From a checkpoint of a small transformer trained on Wikipedia.
Size: 11 layers, width 320, 5 heads of 64 (1 for keys and values), MLP 1280 SwiGLU, vocabulary 30841.
Architecture: RMSNorm before each block, rotary positions, normalized queries and keys, capped logits.
Training: a variant of Muon for these matrices, 439M tokens, 3803 steps.
MLP neurons of a small language model. Each row is named by its layer, matrix (down: output weights) and neuron, and shows model dimensions 160-255. Each number is 500 + 40 x the weight over its row's rms, rounded and kept within 0 to 999. Numbers have three digits each. A neuron's up and down rows have the sign that makes its largest values positive.
Before each neuron's rows, "fires before" lists the tokens most often just after its 100 highest values on Wikipedia text that the model never trained on.

fires before: " to", " –", ",", " and", " ", "–"
L7.down588:522536485470409508494520545586478509440474407540517474499513500473513541585438484485431475495544493496518545535507590406379541463504505536513425515490539551506532522470538427528493454515530439487475540580517535479543526541581492494461554490549432558480484408537475596470523485490504572539

fires before: " \"", ").", "20", "19", "-", "18"
L7.down891:516451531455426488527550520494574444570517508468508579476538504583449504489495527454474499451485484543528557481446459452488531549478485455448543557428475539492531476466505516444516506431481490507546456479513517461512514504532515553465527501498509525542538521409517455481459574497521506493

fires before: ":", " |", " |\n"
L7.down674:459485524536468468554500573441534485486518508513487510439533546443528526511516510521493476524544475486411542432534557487494509521468377477550474486521510506502494537469549514475454496480504478505465535557478478469528501555550484442499426500508454497495548592498498453517481457498492482476

fires before: " ", "10", "″N"
L7.down223:518486505466495581461508540490502546492504560562540485519463476482533525532564464502431477484509543529439515499558545502513463544489497556489541411522471542533516598525510523486509521493540491540492499535608508482497472448534465521562470536503452525484465487531471557583531475446559490557

fires before: "0"
L6.down1010:515486529470520528423562510515496482518502359467477497517503509534457445483507448541515465453535540515445460426471518515472509468500462518511492477536446478444493460480496485415498535496456444520544472491563523445430521527517449465551484504482559402580537444469493538477487440537477487474

fires before: " |", " /", " ", " Gold", ":"
L6.down798:499428523505444497476493537578564583489550509456520467555475484548473512476508538481406535512521481535456465516603491457540545484471523481515521448566531441495507446501452507475492492539511505478503512463516514499524586556466420501574501560462553476592482552498458558525426547538514484498

fires before: "19", "20", "d"
L7.down42:508503508549500481503516508588422510523439514445529574557562476536522525513530516494486500481467462518420478479495516438524403539446500453555501517394522477540506482477524487565524496481543466451507479524508438588467497487466442476452552534450446453515539443563525494480491513498517463529

fires before: " a", " an", ".", " the"
L6.down531:422490518475513499480486451506495484486472428466561497510432482489508571422478491506447525497520507565493501549554456480436577471492488472518495485503484422473480547480490502527443462467459504447533507573538513507463493510477475435517489549493461464504569544483488525502523509412570567497

fires before: "),", "19", "18"
L6.down1070:436536518566524439534546558417495483566520434486450509571488581544555480543553446427522562496544465534512527532539524557435544511491490450577580481537489569513573508492514449473554482467427527596534429541498531441522478572468629508495441450514494475452489523532545409527530487499497521517

fires before: ".", "\n", "|", ")\n", ";", ":"
L7.down1063:564507514503481535490422491519471577504551489489410483526487449541514500499577527506514457451494498487494521502565492559448520483476418473458438548442486516549492530514432493471491461603505468548501474496470512491506499545457484534504480443419451425539509526492498515454430524449540466502

fires before: ",", " he", " II"
L6.down199:535519530457581539447462446516482441515538461495492496490547530510499457491465496551494525451489508518494494505530545481532487499454500518494494497464532553508519530475528501473557511520496537529483511501485460401502545558508499526510491476507449464522463503452520576542519518491523481535

fires before: ":", " A", " of", ";", "|", "50"
L7.down1179:564494491537529523481558511511453495484502488490492507451528473356468483481446445500471476503524474534429511482485504538539432518478425502479540483518570523493448524462458525425505430556529528493484504525492502566457502470568541485540559485509467508473507508448471565414549562426473465484

fires before: ",", "),", ").", ":", ".\n\n"
L2.down310:523473564463494534476493460571586553480488467524459535548522477498541474537480548525492518550505480418479501520532441477551478563488493463431506560549503518583526487467503515547401504508452511514431528455411451476512509499501448553489617512442513502497534445529564490482489465529521489509

fires before: ",", "."
L5.down452:532516539415558497484472443572481487434490492497435478475430461467399523523493522502512514468580427515505531453540557498587517519523567487520486489464514497461479447480518510513427514484414563502504542551398480493504512498500480481510607500457494483476470541606532498523554561459560474461

fires before: " |", " (", " –", " and", " -"
L5.down444:516498513568609512476552552444416503517529551493474509503475488477540469538497552523492572508486501486482508433577647490508488504437519479470482479411503460533533468450472527492436555520462521485465517493434489539490517543532485446468540506467479524514526568418505416477487467539582503487

fires before: "6", "8", "5", "7", "0", "4"
L7.down947:635475549465536476558509498480441573521511515485590541553530560513477529513481466507640528519522478504490495499416498494514488513521524383485579537455475491479508566462506453540465498534549507522509419477547478433520473467540474519511517522533424504512449508489464501451454564463394474559

fires before: "==\n", " life", " and", " born", " ==\n", " ==\n\n"
L6.down1081:530483444439467505487508530517559483444563533458538517441534592493518500561406453475534468498520453470507514467468481498482555511496456520538501569513470495477412533540504498542476497508487450480566505446558452493527567514456485494530596488503510472510422541483561498483469546543457482481

fires before: " ", " Short", " Christie"
L5.down663:459534550437488468529481538484440509565442543470479513485508538450490560574491491489563461488519528461524488482492517521466530514527483518513502523484453525516458478505489461394505441436482450448471480504441449467502487500547502502520489501537512477530551460392513495520567502505445527458

fires before: "==\n", " and", " ==\n", "==\n\n", " ==\n\n"
L2.down205:534432510526471483540531522635496514438537542526464548497507537463520539447483492461483518454450560543478488435481509454559544522502486469552494456491547533463546545515590503520503520434466486497457550522478494575502512444425503431588561424555534536495571527585561539583474441455463429539

fires before: " in", " by", " on", " for", " to", " and"
L7.down634:521544498508489489493514524503574552508519561560519498473490467505496465524491488408494545502463542447447463483439456439484507492507573443482519572491511566511521497531495462517509603455589475516460543464504486494462464499545419520505543431391414509521441444480544504488466527515468511406

fires before: ",", " he", "In"
L5.down1201:509474522483545536484442531431441525577534507506523499509520521537558464554495476539556556497537494470548491531570517499440503486527531441456537491448497565506546478439515497490541489470518455574540405518517514447581505531427441583474491536433508509520496507542552484538478490528498450553

fires before: "-", " |", " |\n"
L7.down624:614570425489478490500538542534506454562466456450570470533483429503491535440469554467559456435504483576496485474485472510598478461490459473484455437483523541456543452490501512484511526482612522545552552470499496504541475430500462516426471474582543443513408531517472528448470525562436502507

fires before: ",", ".", " to", " he"
L6.down675:592491474524476538521479558473500468451524504549444410476549435482474532453508528499562484458453503563475526465511430471489473538471462487441440444477531534489563512484449498423527431478500450508467506439501547496471554496450492527477530498536509490481550471533527470525455538440461437492

fires before: ",", ".", ".\n\n", " and", " the", " "
L2.down810:463597507517515466506444517516438440531507487516465426478485547549587471537551535592585551502535475499461497537468516468521467539448534449510447532487576488480503514499557549441480450521495559529490483509486505481520568488496489490492460540455416464483452520519589597508413484478509522531